Part of a small language model's weights: 11 layers.
MLP neurons of a small language model. Each row is named by its layer, matrix (gate and up: input weights; down: output weights) and neuron, and shows model dimensions 0-255. Each number is 128 + 32 x the weight over its row's rms, rounded and kept within 0 to 255. Numbers have three digits each. A neuron's up and down rows have the sign that makes its largest values positive.
After each neuron's rows, "raises" lists the tokens whose logits its output raises most directly, leaving later layers aside.

L7.gate611:162142133115150123147122198169139123144138100150087112168113060114094134099106120095085147169075089136106122176115208121167124125130108143146137170088084112167085194082186106092128156155209100109117155131157112125110142202151166182081170120120136123131131125123091127124172167190087155097151146143095100123085154066184126119124134065113108074139027141102111129182120193114173104119101089110161140134129165095152132148139091178108126131140159103075137102180165144116093137081121143143143131176101166134163148074134112123183110133090117150120083127139066158164197099138163100100120179154119134148134127112099116120064101146093110100117114134136137175108166065123131103169129130095111183104086166071085129145146094114129110134045106192121143156100172140186102168147125108
L7.up611:132107133139182185146136144139133123163098151175088110112157094145116168138095141107114150082129085115124125106111186106148170115209115101106159138154100121179098145104097154151125166142185145130129151127115128146157117154129133102111105142121177152055055138107170166117113185205127113151099138139180120091106103132188082104164141059078120037116127186139180192111153095145102057148157135148145147137121206164109118136114109096052109232069139166140125107136188110125124084133164066094137136127119124097113204119142099082142153126094091112163099136124120151125182143113169127121077135183069136107090110108065075126080121180103079094112135141128142086083119082095116156095119119128110162129110098112130112107140124200135143139099112073065100141113159129146130114103130127
L7.down611:140172172083165162210149147166131156058109084156128153127141128148119128159124130110109130086154093098096089150143096125111127135132075069064116098149147101102169154148127176157150115157144152130149040115089117064127151155113137093168109124152095148129119147099134095146131117183150142137100096159127116126085105086092144092101167161130133094153092135178151137134126174145162121181133099098149153130102126055164128111107164110069100097157120119139140094095085128151143088168091099172105158166124113175089137120098036111122174124079137144068077093118113232098118087125127115111117119087148153117129091114175136087090156116146155112166135087149128101143130149162176105077150198165115168171109183143075090166155138143087187103081145096084116201138143117157148082134059191
raises: "ten", "ter", "ti", "t", "raf"

L8.gate71:105157052137123101186145165153174109129117168153071143099108080166092150158135103079154107152097130087111118091169118080140122128089135098123132127151103133114065172128114102085071177077132142115138138104108109079128107156134163086149147138113094106172151098075095123169104178120096103166130150148101083201160129121188107157148130145149086151100145144120085109132102132133139112141162169155094202142199123109110095165135111150056106144150119167081111139162143163204130124086172071119154146112117155190077058066139108131148127115141144150150114110103159185149133154124193130135134103169073165139152127157095115100186117148191112105116179122115088139078169124070136118139199140147129102129128071121101111150140160192152154138119114180127179071094208126167132175117071137
L8.up71:137198193186171135099093075160193092183137160133134087075141103165116124126091126175139123137139100108162216096155130132175090160166151163135115110140092089145116140142144102141096144077094134149144145148120118151105146064159149096142138095123092116120124140093100115137129185135126131147132106106070145157090159065178087169118193127167120081164131192165094062166102105162064124110109086119160108164162100106154176073151148139127127115089097125172179127098107076093104098150122091146119113145123112173162205172140127102106171112145143142100146127069067164141150149115152109123145123091118121102121131155145085112092103152141070028093118110154115099085159160118170137118114120142125067057134135115156068152183071133076148116122150118059118117157127110101118107069115163
L8.down71:049161098165102158123154167136155147100099132155125113166133087143112127135140163104153159102100120049068093098134095112073100084174156095108113103170115171113152083159155159155068092126126130141153112103134111090136142142126080098148124119147098092193082147122132158121145129151145136093148132157115095121178124118128124156154210149141133137113159136062098125181159069108152107137107176136108156115190130158084145110164118136072115081142126122180127143109176083159164113145123146183078121165116134141172092134140148156124140212183140155116085137071150194104166137137204149097123198095063108128131141157134167181153125111134221124155150102114141159116156080112056165160196178153182168124120136152094108193109126150148117080140133088176124174079132082170110131138128111
raises: "ter", "ting", "ier", "ts", "ted"

L8.gate286:178128103149130121141080111127109193080132150111142194113157136184232108120114117114112154067144120122155124191170139086170170099148092122162176101122158164151125144159144158149082107105079153110136123231100169101128179160124135123177163162104116136124102100080082139166094130087110148123124114125188157146097139135106185104128187151151092172090082151116146119092138091146141121075079161145178172080111095122124135123109184157118160189129131101128108027149171123140111103148173142140113147174167140120153132170113160109075111156159095148117107134116133116123122212156116140137095080121175144129131146092146096083121151142078109083138120095104174143116136097111101170085108062130179172123103193127088063161110113172143183061154119085106155126126114091130110094168133140
L8.up286:118097154138087073218113179133156130101101192143085129131156117181193114119133113087126150148082162148135177135161122123148099080178106138113140128121155105117120175090110170130134128184113126146114136158136092106187103089110144141108107070040105154124162099129113129148082139155141157088097129148175146170155092125128123178129130144120105146188152064137106173105064162093107115093137067149131117150111082124155188120122145180147211112120133075162190136135128177089105094129165098100194160111059109081118102127115092091101084132140129118142114089196059156138127110101167134159115162167197138150147118109092142091154111129103133072155069155081136183100142140129139144083134074116127095107132151127076137167106129159130137074081137179172128100134088178200156120157138108
L8.down286:118124166157089186098145143154147145152175189149163071086125120077160122106153159145133137157150178147090085098138118104058129154163111123135119098133107153121169174083129128099162110146097151089131100053108122133147167210160140188152168145154151145112119075148139124123072087180147090088123125169131093099108155028147172152093148152107113061199160149118127117107119130135116155091088125144175177109107149105136117168144149107142086147113167051070114165110090164088138140140118149110196173089156144150106154187156109140110095193104181168099114141083177152105153163141149143144128144100155160131084117142120118116142089100165151109175143143118090133161142173111122158141140141086123094059107202111210059143153135114118078106128168111140134176104176141113119141101150183
raises: " of", " this", " the", " it", " mentioned"

L6.gate556:109152127134105152087141116093204079162117153133094080176096138138130108172097103128148057059130090136109133112150127179156113124083124198135149132090156142183166198148114124126135154086134126094085183109109169134144126125100141130097122083123104175141140152096179159204115140062111135052089149126116110124169134124143143078154087125161186142136150191087098148193041070131101109131153133110161185115120104161162133131172086107114132136133105129133076107140094193073167116143185129154175116103101171137115135138157155103155124127125150179114188083143112100094180121176186135050163092177135104175075099148074151134104160141103168097168146135110171128124097098129105161107099135108107136131078110159165090165093076112063142134138173146177107129111150085136119129114136103
L6.up556:125161155174160123122167168156081115137114190172156107122102127170111147088134111131123174066099092139145125120091115093126164066124069134070099112108134109100119159114129121096092130185093117114051152137108110164137125101106148138123125083156093139139179121094146112176109160162017086139126180066109147156097124169172151162145178122136126131220145099134118186084142170219123094112155175154167110141136123118139089112131122066141079162149138132122096165130183122121109104136098078122108101080105074144158110120164106121138128144155196138124109101142139127102116090043145130112131176146130110173148135107105194114138127146141070148168107140156167156143132161092173155067115061140138110127153193124202170112147145173157183109100099146163100091144093088124108060111107107
L6.down556:088184104161143125113131135128150141128160109102140123087141184126108144134092120091152116103086152132148145153100120142073105143112103116154073114129162129149163155135112093119112171113117116148144193123111007126142099109089122107131089133186141142152157101129154155152067146213103119071141129113083154186143059101155118069130137165136090116200108138100107126071068107157130063150163080194140114119133122108136148079117106070113129056133138137128166081134201172114107095076148163097112112195125175118109105145068098152114132157122114125076173115116189151086179128130168081141155105112160124113146124132143132151093167168139132142182156145153091093129147149132146141115087136110166103140104074104100101137120106140181220151102050165123082154086126124105114090116040142
raises: "tic", "te", "ting", "til", "ted"

L7.gate40:190119168129207084131089083123082115119139166179063087188131121157112167121081103084145188115100074115159102073116160090185093191082066114162172150179167136145117094117113118146091129153168154128099116227127113116119151181182157113129069133144153126145118107137116135047096097103130102089156112130094076156159109106100113108191162133129137132084106121107140137133144156124147136126154114086157107126180105144122163073132106121100154114146153132125215174093158170120118130111081124086110124137144173144096073194152161105113145135112167115162102201094110126174139116142115164150076122150103168165155095100071100119138121129102091138149084101138165126137147180158152161090157162146082146171145170111207091100105108111127114102108168133116108117158116100150101117097105049
L7.up40:138176159114146127180098122099130101093169129141134154101152172138161201052123108059112138138155126112128146201067119159078148101142171121150120061128124107165158063091160066166123091099107145104075085131118118097097141121130156174133080131209174168104131143108155141075072055096087094078127176097069097114095116115062079085148088135192156127102158131165137107096136147147079098183145175131099126130151163136085152101126107105113112137123115162143171164123098151107159130130142123103072131145134140116147104158122167155160138119107126167109107106059112125121139158118107142098127132158078164132147144111108168195086162109186052127113115055156119139146146138138106140149112086186126123096135066127173239154121135126102104096170138147104139163165132126166121102093123096
L7.down40:120173139177169140116156122153200138106114170172110077061144101136122180093138127175108165172131193077131147098144134049082131126057083109140134151141167096122120107066122136151158176092134124136131192133079123156154108119177127124172094081108162170141156145190092133117122134158119146127099127182057129169104141123154165096113108152084094111148134161128095049072149130160146130078115190124149111147140086127128118109135100098123125111091185207120169096146089132153103103134119135117132138123145138110085090167123147131088164137150076096173092127137131123147081138212092121086103067110132062079175167130123112141144111120130116105085163181089104098104231119076174122122112131155131151172098101092128096135097110104127122121095181134083179161185175136111159101130161125
raises: "pe", "br", "m", "mo", "me"

L8.gate605:126153138102140151147161128099133129184131136105148133116171112134100207123156168169133133088098078147135097153114144195129117186095064174100092130090175175126085146164153088125127076120134164146155177122119120125130187158161153179142153161174109089149132075195172152143135123135106132055094107127135118165100159171117220095162097124162176180092141183113085144086139085137113060136141090107125146087127171150124142131125108140097150110208152121107080108121117112123071123113171145176089114071118141136082123103174164095143100167107163111121101093112167043128069134084132111098188100151087159122134134100137115124124156151133116176114214086118122124102112122143165117136043139165110125147087111152133130043126093178080113129081157085139156132138116086123101129170149086
L8.up605:094129125100145070125124134154140108165131097086149071171132159129136137092091087144056119111121164082142085157174124206161109160131128169112104039093150190125149134111097002160206119099181131177132118076107107143126137133170091076122117102150127135113179137144143230112099125146121187097159117118121094136114138128140190160090080141161149146137170095103098108127089127160136152121144085129154134171143135137130102138143119116161105183161137149098144117085117111114153136116127112082147220104128154107090103120109121103120115133113080093082113140155131130127125141168103094169146101140135114178153160173106185095163136192146125136130139111164124147158147156113126156029132164140091192096115136110086191129155123141150170133097126174068153077141136159172099059159131083
L8.down605:095192057162109103143108117113171075208153148191171201137176146163164070128067120142129101134113158153109116113147107118064127146155097142098180113093140100142093115088166170097104061101173150149145170155114031149138119164181160167082157133143173098097090119103134119114140126098096127118110140123130127140115091115163181110150099119092127114103119129147134097098155172116135080124105151117083181159071090117118120108126124120125095082110200145089128124150144118127119165125192075129138144138194124155093142125164092129142184082155126147100146157091130135144081162147125092111149124168114133095141118076121093144051086144145069122140175123037139134125096175160166144167150076165165156152153148120147133056118159136061157116099110129177158126107133086123173089135196117
raises: "ns", "n", "ll", "nder", "ans"

L8.gate580:115114137067126112102139124126186106178145161143145148145091117136099102108097154130183116107179160090175175104145160147114111084164110119126021150121127107114123162085076106100138120143076112169099154107076128127100125175113092141089158141148133155192119145126106147119132113150093119141150139153104130109168133135049182169149115115172122111087165032108109118186081141122081160135092128104099191120140088150137150105138081132102130110149083169157177106090140102140128132117155136126106180131086114130119110096177141112089116126144138144190106164146116167152162109083072142130091236127110105142169103121142109176179119135193201144134049129146169158140180133177081100134113086039132144074117133111104152120136163158086147099123168156130132159131093101188108082185162089
L8.up580:185068134122103032118175098066127120151138155121115160082133129150116116147070139068195092171119143113155157136128145152124145119151169120204110138137137093075073175077125189100118103103136156149116108102149122168110153194127207089124149125121114131096174105076091152192104090124141114142146077110125138087123102089109159123095193080127117086098117107098170114149126123088136131175135117151100183183117148098142096111115195093121084149122162134155160136119166050165161174115104133112070099148103107183206127144118115106123129156170113098164145135191122161177098073121150137104116157151118106084111192118146101121129142096138082132144108149196127120180128144080114139108097122081135129113142164095137138108153111146094119193159141100161139120169116120138129116227178072
L8.down580:071165116102122107078145113102087143129098136124175161104192185132031108129080110125117183099139142115206158118131160136082121127140208133119163172145122162148152138170129101183134110123133114124088083085117172107142174140094145049074128173129109156128142096094082135157140146170153115136116107188129161137142122119097142174097096141136132096112080087160136172122115142102130145188119086105079090152137113097130092130122106089136146110147178100087159111075173070184135107117111116127150130153097185161169103062131150121105144160129198106162149101168140120130108116119154181092113139129086107172085124067153097181184123095127165173109053132144191121172159147131060119106108126073100084125127117097123142144162113136095100083138114126205126076082124112162123117098208103
raises: " Japan", " India", " Greece", " China", " Russia"

L7.gate266:137152146115083105153141131105124153077084146186165094091192180160137072102127149168151126137134145077121116122129116124105148146080142133110158168071130090206133143169102178101153088181069162142099117121129106123161137123154140111156155074143154120150106061116125124128147168132087111159186091153143124175068125140105134084147122083146120079112129123096110165192136085025098101119060108157142158086115135155181162153115162184155135109147149048036113196134133127108083153151120135129082092152109183125051094085080126114111136131144110147166087151140168101153136104087143133126133107140163140131098124111144171125091130152124157068171176084177162124081101135121154139119065088135131112096157137168095107191144154119194099083133147152111143172121202163106132133124108117
L7.up266:164112150131100124221195169102085114102105134156176186093159089130104079089141156113155154115167180121089118147090069106113134135097187103156118155176129088157110158114163151200090136134117196133120129124150054128132165161142101091142160116144165158171193149109135149158142190098100120117107100168139141089077148099174204155116118149135127083075119129116151161132180179178108202140116150102141133128108143138116136203175066118097140112099112183135126115166163137152112084100133107150105097125115172113154156067163085107154133071180121121170075084120157142202080128092161161146113075124150121140133089108173165117127109149135117140103169063094188163128096123165127158127104125114104115095154134163107160168064087186169150136106163157147128117131143137107141115100151163
L7.down266:119038076142107136121120130117175140145109148148160070134178106145163137096106045183072139115151106149116093124125134141141055150146116139166118091099125118046176138070137152121082117171130161066131163121085255134152109144141108151167084166089120147107132046135130075120108133095160150076119091163130159124114173074120089150115124111191119156120160137110138155065149164198096125105156097100161194174112148097145107152120159119115107158112154094100096134138114145138089064153092124077120153053128113145137151129172125079146132153127120095149130142177144154114149140167114106098117153119168172123162136102102091190097158137178134066084080101169126146086132105097113136142153084141170132122138098114153103168131126144103068074124121133138119107069116146148115130093102134
raises: " the", " he", " they", " it", " a"